{
  "qk_norm": false,
  "init_std_up": 0.0206,
  "warmup_steps": 200,
  "train_tokens": 179300000
}
MLP neurons of a small language model. Each row is named by its layer, matrix (down: output weights) and neuron, and shows model dimensions 48-175. Each number is 50 + 15 x the weight over its row's rms, rounded and kept within 0 to 99.
Before each neuron's rows, "fires before" lists the tokens most often just after its 100 highest values on Wikipedia text that the model never trained on.

fires before: "el", "s", "al", "all", "ou"
L5.down262:27 38 61 46 43 33 48 51 56 64 47 55 64 53 75 54 69 51 72 48 57 76 74 61 60 33 56 43 50 72 57 40 54 80 42 62 39 11 35 51 35 57 23 60 45 40 45 52 80 19 09 45 73 47 41 30 44 50 28 34 49 40 52 41 48 60 43 57 65 58 65 59 36 47 54 80 65 51 65 62 38 23 38 30 47 59 51 62 45 60 34 57 76 68 64 41 57 56 57 40 43 49 65 76 67 49 53 62 50 38 62 33 57 49 62 08 70 33 24 55 43 55 29 37 22 57 35 60

fires before: "ow", "op", "ar", "in", "ab", "ay"
L7.down669:42 39 38 61 70 92 37 33 52 43 52 47 48 59 51 54 63 67 29 59 45 37 50 39 59 53 56 29 38 31 66 64 50 85 37 66 59 38 34 33 52 20 78 38 45 58 47 64 43 72 34 56 53 49 26 44 53 46 38 41 48 42 41 55 54 45 49 31 59 70 49 60 68 58 74 72 36 30 70 67 36 67 64 21 54 39 44 42 36 54 50 44 61 66 31 63 54 27 61 62 35 33 65 62 60 65 48 90 80 46 35 68 53 56 63 48 57 23 68 60 39 46 67 46 56 27 54 43

fires before: "p", "c", "ce", "g", "er", "en"
L5.down391:50 36 67 69 37 59 41 47 60 74 49 59 22 44 46 37 60 67 72 39 47 62 58 43 53 60 50 46 50 29 59 42 59 49 26 44 59 51 31 41 48 61 55 34 59 64 32 32 51 32 79 57 71 56 33 72 13 36 51 58 59 54 43 33 70 64 44 41 33 71 30 47 49 37 61 55 38 41 54 57 73 65 55 75 35 65 42 66 32 40 52 45 47 69 66 66 47 46 59 52 39 31 59 29 44 30 28 80 80 80 53 73 52 23 58 22 41 37 40 58 15 52 58 84 68 81 25 65

fires before: "d", "p", "v", "f", "g", "b"
L5.down725:51 29 82 47 47 29 29 57 31 58 39 49 48 36 46 73 45 39 69 46 50 50 59 48 30 47 42 63 60 36 49 55 65 64 46 13 58 34 46 47 34 49 64 46 61 64 53 25 54 46 62 45 48 57 36 63 22 48 65 62 40 43 39 41 36 20 85 72 27 54 57 67 58 53 70 32 35 47 61 34 47 60 15 36 56 56 56 35 37 27 21 80 44 28 28 40 58 60 58 62 58 75 50 75 24 36 83 41 71 51 75 66 52 49 56 60 28 49 37 47 38 63 35 70 49 50 46 37

fires before: "0", "e", "it", "ent", "s"
L7.down851:73 44 28 41 40 58 46 51 36 64 33 67 57 35 52 65 36 45 61 48 47 50 69 40 19 38 56 48 33 65 39 63 61 69 29 31 30 43 42 64 32 68 54 65 57 57 40 60 64 44 52 44 57 31 29 53 43 66 55 54 33 26 73 34 70 71 64 53 63 60 52 47 37 33 33 64 65 53 68 27 79 40 79 65 62 34 42 51 70 67 36 56 40 39 60 63 60 55 49 58 53 36 54 46 70 21 64 64 82 48 33 14 49 69 84 67 39 71 59 54 62 55 63 57 42 61 24 61

fires before: "h", "e", "y", "al"
L5.down146:87 42 46 43 65 58 34 64 54 56 57 80 54 59 43 41 77 41 77 42 73 54 68 45 46 49 25 59 18 39 58 24 54 37 44 73 51 58 37 65 38 28 46 30 64 60 60 48 60 43 61 74 50 20 37 67 54 51 47 59 45 45 54 55 51 51 44 38 29 30 52 33 56 83 37 29 26 35 48 49 71 38 55 47 51 69 59 82 48 26 28 64 36 30 49 43 46 55 45 34 60 62 53 41 73 56 32 46 37 54 69 52 53 37 37 44 41 47 46 67 29 37 33 78 53 34 64 67

fires before: "d", "s", "v", "g", "x", "f"
L2.down402:69 60 39 28 39 53 54 59 67 55 59 42 36 42 27 33 53 60 52 39 74 50 58 33 24 57 31 43 47 29 12 61 56 61 32 54 39 52 49 59 54 62 55 71 26 25 46 67 95 19 74 39 57 53 54 55 60 62 29 10 65 32 54 24 42 42 60 64 59 38 61 71 36 67 65 63 43 33 42 28 47 47 47 57 53 64 56 37 50 32 67 60 25 49 59 46 71 65 64 58 26 49 55 28 59 64 74 43 41 26 60 34 73 34 44 51 84 53 52 44 63 54 23 23 67 36 31 33

fires before: "ic", "al", "o", "i", "e"
L4.down615:39 47 64 26 48 62 13 42 44 25 68 68 60 48 55 57 49 63 66 41 62 53 54 38 60 66 47 49 44 51 57 63 47 69 16 27 69 44 59 52 28 33 76 38 79 43 59 53 50 44 75 32 57 36 53 49 38 37 52 63 17 48 52 44 79 47 49 46 38 35 57 23 75 71 39 59 62 53 46 52 62 57 54 36 57 35 58 32 25 45 63 48 54 57 51 42 19 32 53 60 72 44 45 28 59 74 55 34 55 50 74 55 49 62 45 47 53 38 52 30 33 51 48 53 76 31 41 51

fires before: "\n", "=="
L3.down422:30 63 27 63 54 50 44 47 54 09 69 50 14 66 57 30 50 64 58 38 32 64 61 53 41 49 36 33 27 38 48 22 41 30 34 52 78 55 50 43 51 45 24 65 57 42 43 65 66 62 48 82 47 64 54 56 74 51 48 73 63 58 34 55 78 46 33 42 50 59 19 72 78 43 54 77 37 47 38 39 80 60 40 41 28 34 41 53 42 48 56 50 35 36 44 48 55 41 69 56 47 43 62 47 45 49 35 59 49 54 61 67 34 69 98 49 42 24 59 65 38 72 72 34 57 26 56 54

fires before: " St", "ers", "e", " K", "it", "el"
L5.down210:55 50 66 46 46 71 57 44 59 62 43 90 48 56 49 75 81 68 55 56 33 44 60 46 40 30 70 63 46 56 45 56 73 44 56 41 40 43 66 36 55 51 29 78 65 32 82 28 65 45 67 29 33 38 42 72 52 49 70 42 28 40 24 49 51 70 23 69 79 64 44 42 28 65 29 39 29 58 29 42 67 48 35 95 43 24 56 51 59 26 55 50 34 58 46 39 50 58 63 61 64 36 56 45 47 44 81 45 56 63 53 36 42 65 30 39 37 61 43 44 55 42 52 54 41 56 58 44

fires before: "ig", "c", "ent", "p", "ul", "h"
L2.down430:43 43 47 62 61 64 57 32 52 52 39 45 60 25 48 20 24 59 69 51 79 46 50 46 45 57 53 59 65 48 59 47 31 62 46 30 72 56 69 72 60 25 27 38 61 49 47 48 66 66 57 89 27 45 44 40 68 27 76 41 53 48 59 26 54 59 40 64 62 55 40 20 48 76 59 52 44 35 43 75 31 50 66 45 39 18 75 45 35 67 18 40 22 47 58 56 73 50 49 47 50 39 49 55 19 62 29 64 48 56 53 41 29 49 25 32 70 43 68 55 46 18 35 51 37 53 26 45

fires before: "t", "n", "y", "ent", "am", "e"
L7.down522:55 61 39 42 64 64 23 40 52 44 68 42 40 62 46 35 60 56 37 59 89 51 43 44 57 50 37 59 50 48 59 13 42 97 61 78 57 26 47 26 54 32 53 57 39 50 27 36 49 84 92 41 55 14 33 51 66 51 29 52 54 54 45 32 49 44 36 69 52 60 56 39 72 76 64 53 42 54 37 42 30 32 61 42 72 46 83 49 43 34 49 38 49 66 57 72 34 22 68 66 26 60 75 38 56 37 11 32 47 39 52 34 61 53 59 50 41 37 99 46 46 49 21 43 42 50 49 67

fires before: "ber", "em", "il"
L7.down573:56 57 37 48 45 62 66 54 71 39 67 34 51 44 61 35 26 65 60 42 57 29 70 40 35 44 49 26 63 51 25 48 45 53 77 65 22 73 49 36 33 30 71 35 59 58 65 69 62 59 73 67 54 42 45 42 25 56 47 43 46 26 51 74 64 44 48 37 44 50 44 23 54 54 51 42 35 48 67 48 89 42 46 54 41 62 31 52 51 54 32 45 58 50 49 34 65 41 73 55 40 55 55 42 88 75 37 30 51 30 50 79 49 49 62 33 76 42 41 70 47 55 34 52 51 27 57 53

fires before: "2", "1", " |"
L3.down90:49 81 65 33 48 23 50 50 52 52 57 29 40 50 46 34 61 38 42 42 72 26 44 54 53 49 49 33 42 37 39 49 54 57 53 49 46 16 62 38 44 93 43 40 73 35 43 60 24 36 42 73 60 56 53 51 56 51 73 28 59 56 60 50 58 40 79 46 38 75 23 64 33 40 24 58 20 22 32 32 34 52 39 56 38 41 66 87 67 45 44 50 38 50 41 67 57 58 75 64 74 37 54 61 36 53 51 59 50 30 89 49 54 54 52 42 53 59 45 49 43 46 39 57 74 60 62 60

fires before: "n", "t", "ou", "ot", "y"
L5.down460:69 37 57 46 56 54 49 23 56 32 56 16 54 49 71 35 52 73 84 55 51 44 32 45 72 33 30 53 23 44 36 72 38 31 32 31 56 76 41 69 71 53 51 26 81 39 53 40 48 44 23 43 56 05 73 38 49 67 42 10 66 72 50 43 68 56 22 45 51 60 45 52 36 46 43 54 36 39 38 41 37 71 37 74 66 49 13 35 76 70 31 82 47 41 59 71 27 78 58 49 41 73 52 44 46 59 64 36 53 67 46 68 57 63 66 53 46 52 55 46 34 42 34 39 48 45 54 64

fires before: "n", "l", "d", "u", "x", "m"
L5.down785:31 57 39 56 37 36 38 55 45 41 43 52 32 47 80 44 56 44 34 50 48 43 61 39 51 33 58 52 43 42 46 42 45 50 66 60 54 35 13 58 65 72 49 13 40 73 35 59 47 58 60 59 61 40 41 56 51 82 57 29 20 96 16 49 70 75 45 79 56 40 55 40 70 49 47 53 59 64 56 40 58 35 78 85 60 56 70 40 38 34 57 76 41 38 28 46 41 30 38 30 35 43 56 70 31 73 37 19 67 65 41 65 36 58 63 44 58 59 57 61 33 48 51 40 54 36 17 58

fires before: " ", ".", "B", "A", " C", ";"
L2.down846:93 37 41 40 23 46 51 21 51 60 58 40 62 63 60 24 60 33 30 34 40 38 91 57 39 67 40 19 65 46 52 60 77 42 66 50 49 37 37 69 35 42 50 64 46 47 68 17 66 57 62 50 39 42 44 87 49 45 34 37 54 39 49 58 72 17 66 29 38 39 59 55 74 63 56 44 56 75 40 36 61 43 74 53 65 20 37 59 35 56 31 32 38 36 39 59 28 33 46 47 44 39 36 57 30 50 48 28 59 57 35 46 59 61 33 33 41 76 66 68 55 58 20 43 60 49 75 40

fires before: "p", "d", "v", "l", "ad", "it"
L3.down538:47 32 42 51 34 81 48 71 57 49 46 31 58 51 35 52 75 20 58 42 61 63 76 36 61 46 76 56 66 53 32 43 29 97 46 65 40 30 25 53 40 78 58 30 56 54 38 37 34 49 86 55 55 37 62 51 21 42 66 42 41 64 36 57 42 56 56 56 54 32 23 36 29 63 55 55 50 54 55 39 35 28 41 64 70 38 44 53 20 39 46 47 55 53 64 34 58 30 51 63 50 64 69 64 43 53 81 49 65 26 57 75 34 36 74 55 42 44 65 20 41 73 55 25 47 49 45 47

fires before: "ber", "b", "r", "or", "e"
L5.down77:49 53 29 42 77 63 64 22 44 50 50 40 44 54 44 74 58 46 54 56 58 35 44 84 68 73 47 29 60 55 82 52 33 44 55 46 28 49 56 61 15 48 54 49 84 47 59 60 51 36 69 58 45 36 70 35 25 73 50 62 63 62 61 56 51 66 56 45 66 45 48 54 60 67 30 62 46 57 40 30 38 28 69 56 17 48 37 47 35 25 55 50 61 48 44 53 56 56 62 44 63 58 56 69 66 65 69 17 49 25 46 88 51 34 70 31 59 49 21 42 48 39 74 53 54 50 40 59

fires before: "ec", "or", "o", "ur"
L3.down786:35 37 73 57 65 53 56 45 52 49 68 50 23 37 58 73 50 48 55 65 44 45 45 49 46 49 57 71 68 48 77 54 59 43 50 50 31 86 37 73 55 46 52 64 58 56 42 15 24 64 49 58 56 22 56 15 43 49 66 62 36 69 49 54 67 74 55 59 49 44 38 39 61 58 57 40 23 50 53 53 65 63 35 15 19 32 37 33 48 84 54 14 53 58 54 49 34 72 40 59 68 42 39 54 43 43 46 67 29 66 40 46 33 28 65 49 63 61 33 52 62 65 63 26 37 33 69 30

fires before: "e", "n", "u", "es", "a", "o"
L2.down417:85 36 37 55 42 46 54 24 21 53 74 29 54 26 62 41 53 58 47 54 32 58 40 61 29 57 67 36 26 64 67 39 37 60 20 40 38 69 14 36 70 57 71 74 97 46 52 39 48 55 67 34 57 61 57 40 60 49 29 27 60 55 65 69 58 51 37 82 37 49 35 44 85 51 46 34 59 45 66 61 53 53 49 58 70 27 54 48 73 56 60 59 40 22 50 44 58 45 34 42 22 83 48 64 41 53 46 39 48 57 42 62 49 56 74 59 62 61 51 41 50 49 62 70 47 55 57 67

fires before: "1", "2", "8", " ", "0", "9"
L4.down720:66 45 55 39 00 39 39 43 66 53 55 49 70 52 64 64 67 51 69 41 71 27 45 56 45 67 49 54 57 44 65 62 50 43 42 48 37 63 52 46 26 52 50 80 49 30 33 31 17 41 76 68 58 24 61 58 50 67 52 29 77 21 41 62 42 61 61 36 61 52 43 24 35 61 53 51 34 71 19 30 73 66 51 42 59 39 66 73 53 38 31 66 65 46 55 55 66 54 44 28 57 43 39 54 59 51 48 58 54 70 48 58 47 78 49 53 51 69 55 15 41 40 59 48 26 74 70 40

fires before: "s", "if", "on", "in", "ist"
L7.down275:21 81 65 41 39 47 56 47 74 50 25 61 48 44 32 45 54 55 58 60 53 51 66 44 42 66 52 35 52 51 47 50 72 60 47 67 46 33 32 53 72 50 14 20 82 50 70 57 59 42 39 75 58 18 40 47 66 58 49 51 53 57 43 52 53 41 58 49 40 13 56 76 51 52 56 59 57 36 30 68 60 71 79 46 29 63 53 87 64 23 50 63 39 37 46 54 32 54 64 39 29 71 67 62 49 54 52 33 34 63 30 66 58 47 55 67 63 67 28 44 37 68 58 72 36 59 35 36

fires before: "ch", "p", "id", "ent", "ul", "ear"
L3.down486:44 36 57 39 35 83 44 47 57 22 35 55 55 48 48 32 59 59 93 42 57 49 43 57 57 72 55 73 39 55 37 50 46 43 51 30 45 25 57 53 42 31 39 35 60 51 44 47 33 53 34 52 59 32 20 49 41 49 73 69 45 50 59 43 71 46 57 66 58 47 45 35 81 17 48 46 72 52 39 80 70 49 67 23 35 44 41 34 44 63 47 54 81 45 64 51 56 41 53 43 58 38 75 78 62 61 69 57 30 63 54 28 50 59 53 33 58 40 38 48 66 36 19 16 47 32 25 52

fires before: "2", "1", "0", "9", " "
L5.down777:44 32 64 32 55 39 68 69 56 42 99 46 50 48 72 61 37 64 35 61 55 41 40 64 48 65 37 55 68 42 58 50 52 95 83 66 49 41 25 33 41 47 11 83 61 36 12 48 53 31 68 84 63 62 53 82 60 44 67 32 51 39 57 50 43 46 27 54 68 56 38 45 49 42 71 63 49 46 44 40 25 30 68 29 53 57 59 52 53 26 27 44 68 28 42 30 45 35 63 80 32 62 30 54 46 54 60 47 47 44 52 58 56 78 24 69 53 62 25 50 34 45 20 55 39 44 49 61

fires before: " ", "N", "/", "W", "B"
L3.down81:56 47 41 51 51 33 57 33 68 47 55 34 47 60 54 40 61 48 00 66 36 77 60 60 67 37 35 40 60 53 68 36 38 45 80 30 34 46 62 53 54 53 59 47 63 66 39 39 79 24 33 57 33 65 59 98 56 51 37 55 58 55 51 53 61 28 29 58 61 51 91 43 88 58 47 40 50 52 44 54 48 27 81 14 59 50 46 53 30 31 66 40 26 46 35 26 41 61 80 52 26 23 54 82 46 50 44 36 44 42 64 53 42 72 56 27 37 59 58 74 53 48 39 37 38 37 54 67

fires before: "c", "p", "ig", "nd", "s"
L3.down180:68 61 44 14 65 40 52 56 60 57 33 37 46 70 44 05 34 35 15 47 58 41 47 47 62 69 81 76 55 98 50 48 44 68 65 42 87 39 50 58 45 55 66 54 37 88 50 50 57 49 54 71 36 48 45 58 53 41 57 26 54 77 45 53 36 31 49 28 53 43 57 43 26 44 53 34 44 66 67 70 80 52 56 53 56 11 63 54 25 48 46 28 70 24 54 55 77 67 68 40 37 50 34 62 30 33 25 45 52 55 53 37 35 51 32 43 78 65 61 55 53 69 82 28 45 66 43 65

fires before: "ce", "c", "d", "ess", "s", "e"
L5.down192:64 37 33 49 63 55 53 14 57 32 36 63 48 62 45 66 44 55 84 49 41 55 86 68 44 32 42 74 43 35 58 33 69 56 61 51 53 62 58 54 42 38 53 62 38 69 84 44 34 46 59 68 60 41 35 47 37 60 43 46 33 27 33 43 55 44 34 46 40 22 75 65 58 58 69 47 39 44 62 51 68 59 31 35 33 73 74 71 55 66 48 48 36 62 48 50 50 42 32 61 40 40 22 56 55 64 49 70 35 53 55 45 52 64 67 44 61 70 61 83 20 47 62 63 81 67 15 43

fires before: "ber", "ary", "2", "1", "3"
L7.down211:33 54 55 44 24 64 63 55 71 58 74 33 48 58 67 53 32 53 66 59 66 38 54 51 40 61 42 58 52 54 49 55 33 38 45 79 46 58 35 43 54 28 49 25 35 80 67 51 38 49 83 43 51 53 57 39 56 62 79 51 57 33 62 64 53 63 67 77 46 42 33 62 20 78 41 56 55 52 65 54 70 33 53 37 44 72 34 66 53 32 92 65 71 53 45 42 53 52 35 41 52 39 39 49 39 35 78 31 35 52 12 51 47 21 55 44 71 56 50 53 29 38 50 85 30 55 47 54

fires before: "en", "ic", "ec", "er", "or"
L7.down213:39 30 40 52 32 61 58 44 57 81 35 20 52 61 54 56 45 36 65 41 59 40 41 39 49 33 69 74 50 44 36 44 40 38 33 48 52 47 56 30 45 71 29 42 65 89 52 49 60 82 56 73 23 47 41 84 38 56 60 49 35 27 45 28 69 46 51 34 48 88 25 35 61 46 49 55 51 26 62 46 84 57 79 50 38 52 78 65 43 44 59 87 31 46 48 54 90 39 59 47 68 40 47 56 40 71 08 65 75 36 12 63 60 35 56 40 24 31 61 52 45 72 47 62 37 70 47 41

fires before: "s", " b", "as", "ad", "is"
L3.down398:47 40 67 59 64 45 36 43 45 70 66 38 36 75 73 31 21 65 18 54 31 66 78 49 28 62 34 22 55 64 58 32 84 39 39 73 45 63 66 45 50 72 46 45 51 31 33 25 66 66 55 56 47 30 39 44 36 45 48 69 50 57 64 87 15 43 60 39 23 54 48 73 39 38 48 56 46 44 51 48 31 49 64 37 68 47 44 64 68 39 49 53 52 63 35 52 25 24 48 62 29 57 57 82 51 52 59 52 69 46 44 48 41 60 34 49 34 56 57 55 38 34 59 41 49 43 63 43

fires before: "e", "u", "h", "es", "ed"
L3.down360:74 48 44 75 58 62 77 32 49 50 47 33 50 44 43 30 51 56 38 43 24 67 37 52 24 55 53 36 32 39 66 41 38 63 56 42 49 62 53 48 26 73 46 59 89 62 42 53 47 48 38 25 37 70 77 46 46 55 45 43 55 64 46 58 54 86 38 70 61 57 61 43 62 49 35 66 58 54 32 59 67 53 60 13 60 30 33 70 61 46 45 53 45 55 69 45 50 54 53 23 43 83 78 37 48 32 40 68 36 47 60 55 74 59 66 47 61 43 85 32 43 45 82 47 44 59 42 65

fires before: "p", "d", "f", "x", "v", "it"
L2.down714:57 21 52 30 37 44 43 52 22 69 42 29 49 36 34 44 45 35 71 49 59 60 64 50 57 53 55 71 66 58 45 37 43 59 57 53 60 27 36 63 60 96 78 36 61 67 70 24 51 30 70 58 68 89 75 55 24 44 76 63 38 43 56 84 52 28 57 43 64 56 42 45 59 76 58 71 56 54 70 46 52 24 24 43 64 42 37 37 40 41 42 45 32 65 51 28 65 17 47 31 41 60 30 93 59 45 75 58 44 56 60 63 32 52 59 20 57 64 31 49 64 62 15 45 59 21 42 43

fires before: "u", " the", "ec", "un", "ur", "an"
L4.down76:61 43 45 32 61 71 55 61 59 51 50 41 56 46 66 27 69 55 37 69 35 48 64 46 67 59 49 67 72 38 38 37 62 30 48 67 59 74 64 56 25 45 54 57 42 60 54 62 41 61 73 67 29 60 43 32 56 96 51 42 63 44 52 39 54 59 42 84 25 53 67 61 73 51 78 64 32 64 53 63 49 48 30 37 28 53 09 29 51 59 55 25 85 53 70 41 46 09 33 52 59 63 69 66 52 48 37 64 42 53 71 69 75 35 52 58 51 56 59 57 35 47 28 57 33 31 35 37

fires before: "d", "g", "er", "v", "em"
L4.down114:57 59 34 21 39 44 51 61 70 82 68 65 47 51 50 57 56 54 47 62 53 84 59 46 68 60 61 42 34 57 58 59 67 43 23 60 67 77 54 45 36 56 68 65 46 29 30 64 46 57 72 26 53 54 51 42 33 91 49 57 54 28 61 55 68 50 36 38 29 35 66 67 47 71 66 39 51 44 29 47 63 24 65 72 56 41 29 29 38 31 77 59 46 38 54 39 25 65 35 51 57 39 47 33 79 37 48 28 49 54 24 60 41 48 11 55 54 28 41 45 57 00 60 62 66 47 49 40

fires before: "1", "2", "9", "5", "6", "8"
L2.down565:70 42 37 48 20 37 43 81 43 61 62 61 44 45 40 16 53 67 43 66 56 81 57 23 57 52 53 45 67 46 49 55 35 22 44 57 67 66 47 82 32 51 61 46 66 31 63 42 33 60 78 52 13 39 43 48 24 86 44 27 48 28 62 66 58 55 80 61 48 46 40 53 57 45 12 63 48 32 61 40 55 56 65 39 69 50 36 67 39 82 64 73 47 18 36 65 57 62 37 54 29 47 37 49 58 58 54 33 36 58 50 57 51 66 45 53 38 52 58 34 44 29 60 38 42 27 50 63

fires before: "s", "p", "w", "l", "ad", "le"
L3.down556:62 34 55 36 49 45 43 39 37 63 48 45 32 73 48 51 56 41 56 51 80 68 60 59 37 76 47 63 72 49 36 63 54 77 53 74 20 35 49 72 50 81 74 34 61 41 42 35 43 45 58 33 80 66 63 33 09 43 53 69 52 51 30 90 60 63 36 58 54 33 38 47 48 41 61 52 44 41 61 44 35 38 10 45 51 51 19 56 40 56 35 13 37 62 44 39 42 39 65 55 33 66 56 63 49 54 54 61 43 40 47 55 34 59 87 40 65 72 42 52 63 70 40 46 47 25 39 40

fires before: "\n", " was", " is", "=="
L5.down138:57 31 63 50 59 33 58 55 36 69 80 27 54 48 26 10 34 46 89 52 43 70 62 49 34 57 50 26 48 59 33 52 50 41 47 39 52 51 76 56 44 42 68 80 33 40 42 49 55 51 57 66 38 37 62 47 55 79 58 34 97 57 33 44 56 31 38 68 57 70 64 59 61 41 74 51 45 67 48 53 69 41 49 51 41 48 72 31 42 55 46 42 38 49 59 41 58 27 50 55 59 47 45 42 63 34 22 56 38 44 26 40 33 70 86 51 36 54 57 49 54 67 86 50 51 28 44 42

fires before: "ud", "and", "k", "v", "in", "ar"
L5.down21:34 48 65 52 61 74 39 41 28 36 43 45 48 31 57 42 51 79 38 45 77 66 42 38 67 42 46 64 45 26 67 37 29 53 59 52 52 48 55 58 56 35 60 25 70 54 34 46 63 50 35 57 41 59 60 57 45 78 58 59 46 67 77 52 84 46 35 47 43 74 65 58 70 46 58 65 53 68 62 72 55 50 50 68 58 48 40 43 62 51 41 61 65 54 60 57 52 34 40 44 43 34 21 67 33 37 34 65 61 07 52 34 39 48 48 61 50 42 52 73 47 56 37 34 56 31 23 58

fires before: "2", "1", "p", "m", "d", "on"
L4.down742:55 52 28 68 44 28 70 50 74 36 79 29 33 39 27 44 42 60 63 50 82 44 42 40 47 32 50 54 40 71 64 31 63 57 65 55 36 53 40 59 32 66 68 44 63 48 37 70 40 38 56 65 65 48 69 68 70 54 39 42 88 82 64 41 51 51 63 37 39 72 24 67 46 40 35 58 28 56 74 20 59 42 61 24 55 48 58 49 32 64 59 36 26 34 42 40 36 56 65 67 64 71 41 28 45 35 45 59 43 53 92 33 51 42 54 27 39 61 39 45 62 50 35 43 56 44 29 43

fires before: "ter", "id", "ent", "c", "er", "ear"
L2.down96:32 51 56 79 58 60 91 66 65 44 48 38 50 39 45 15 47 62 50 33 36 52 64 42 59 43 48 61 48 49 59 52 65 53 55 41 70 39 76 73 58 54 12 48 75 53 61 66 60 79 50 60 54 50 46 34 32 35 90 51 49 42 48 34 59 45 41 49 48 37 24 41 65 35 55 42 42 39 45 56 32 47 51 49 22 66 50 23 44 78 53 45 25 50 40 68 45 32 51 22 60 72 48 47 50 70 40 55 55 49 58 42 39 58 41 42 70 57 59 39 48 18 32 71 31 62 19 51

fires before: "t", "n", "s", "ce", "c"
L2.down576:37 39 80 74 53 54 54 29 52 35 52 46 52 64 46 55 61 59 58 28 62 50 66 30 72 32 50 36 48 43 49 73 71 27 12 38 65 30 50 58 42 42 64 51 25 42 67 58 51 50 47 19 45 59 53 41 15 51 34 73 58 62 27 53 52 24 60 34 62 37 78 78 49 42 47 43 30 29 39 66 58 69 26 51 46 45 71 57 43 63 16 71 45 63 36 54 62 67 62 71 37 74 66 59 37 64 52 63 33 39 27 33 29 72 42 47 22 67 27 80 58 45 47 48 54 45 58 56

fires before: " |", "0", "1", "3"
L4.down823:39 49 58 49 42 38 33 75 45 57 35 43 55 86 20 32 55 40 58 47 51 42 38 57 44 62 60 57 46 30 57 52 31 71 65 35 62 66 36 66 41 46 24 53 11 71 85 40 33 57 56 61 55 27 46 54 53 45 64 62 64 81 58 75 31 50 59 57 35 33 52 22 49 53 26 72 16 38 53 35 80 62 51 77 47 43 55 76 74 53 55 25 61 63 33 67 74 45 59 40 50 41 39 42 67 61 60 54 66 56 64 58 45 63 43 64 53 60 54 59 42 49 65 68 65 62 43 67

fires before: "ap", "an", "am", "ess", "ary", "ou"
L7.down115:65 42 56 77 25 54 69 41 38 53 39 55 36 27 39 50 27 49 30 44 69 63 43 40 29 50 43 52 45 65 70 10 72 67 32 35 58 61 52 47 54 52 46 38 64 63 82 57 43 63 36 46 70 75 39 62 53 49 84 73 47 54 61 50 34 27 78 44 43 35 72 28 19 49 56 67 17 42 29 38 37 47 29 62 51 49 52 59 46 45 45 61 10 67 62 45 62 49 55 58 66 56 55 45 59 32 45 63 69 54 53 69 38 38 75 55 46 60 60 82 41 19 11 55 41 20 57 41

fires before: "1", "2", "•", "3"
L2.down641:46 62 38 31 44 33 30 41 75 27 38 37 37 60 38 65 44 37 47 51 85 54 57 17 73 48 63 58 58 18 40 48 52 36 55 46 52 20 66 40 42 51 42 47 53 47 50 55 15 21 65 61 48 59 27 55 53 52 54 56 79 42 51 59 89 44 65 44 38 99 63 52 23 21 39 36 52 50 38 48 82 42 54 62 67 77 31 73 48 47 52 31 41 58 63 35 49 53 51 54 56 41 68 36 61 61 58 30 59 47 78 49 65 42 60 84 43 42 50 25 49 61 24 40 65 54 49 88

fires before: "u", "a", ".", "an", "am"
L5.down422:56 45 57 70 38 40 55 67 37 44 35 66 83 17 85 45 49 69 07 28 47 36 38 40 35 44 43 37 41 68 42 42 64 50 29 58 49 55 77 65 73 36 55 20 54 57 60 28 68 79 66 46 52 51 68 45 27 25 71 38 43 38 30 52 30 47 72 55 34 52 49 69 63 65 43 54 29 49 54 16 47 62 35 44 41 61 59 73 29 56 54 65 36 26 29 44 83 82 83 70 61 36 44 46 37 28 22 53 63 51 51 45 46 46 68 56 50 30 47 75 30 39 64 32 38 62 54 46

fires before: "n", "t", "=", "=="
L3.down345:39 50 39 38 43 46 50 58 39 23 68 51 32 52 51 18 49 37 57 45 69 00 64 50 64 48 47 52 40 35 33 54 77 14 41 34 50 59 81 72 33 58 37 85 86 76 57 62 35 52 60 57 52 22 56 49 24 51 62 63 50 71 48 57 70 38 49 32 58 52 70 52 43 81 17 61 61 44 77 42 75 54 44 40 38 39 39 51 64 50 47 77 52 52 41 53 49 50 71 39 32 67 35 69 08 46 54 61 73 76 51 49 45 36 34 61 53 32 34 51 44 07 42 41 69 37 25 56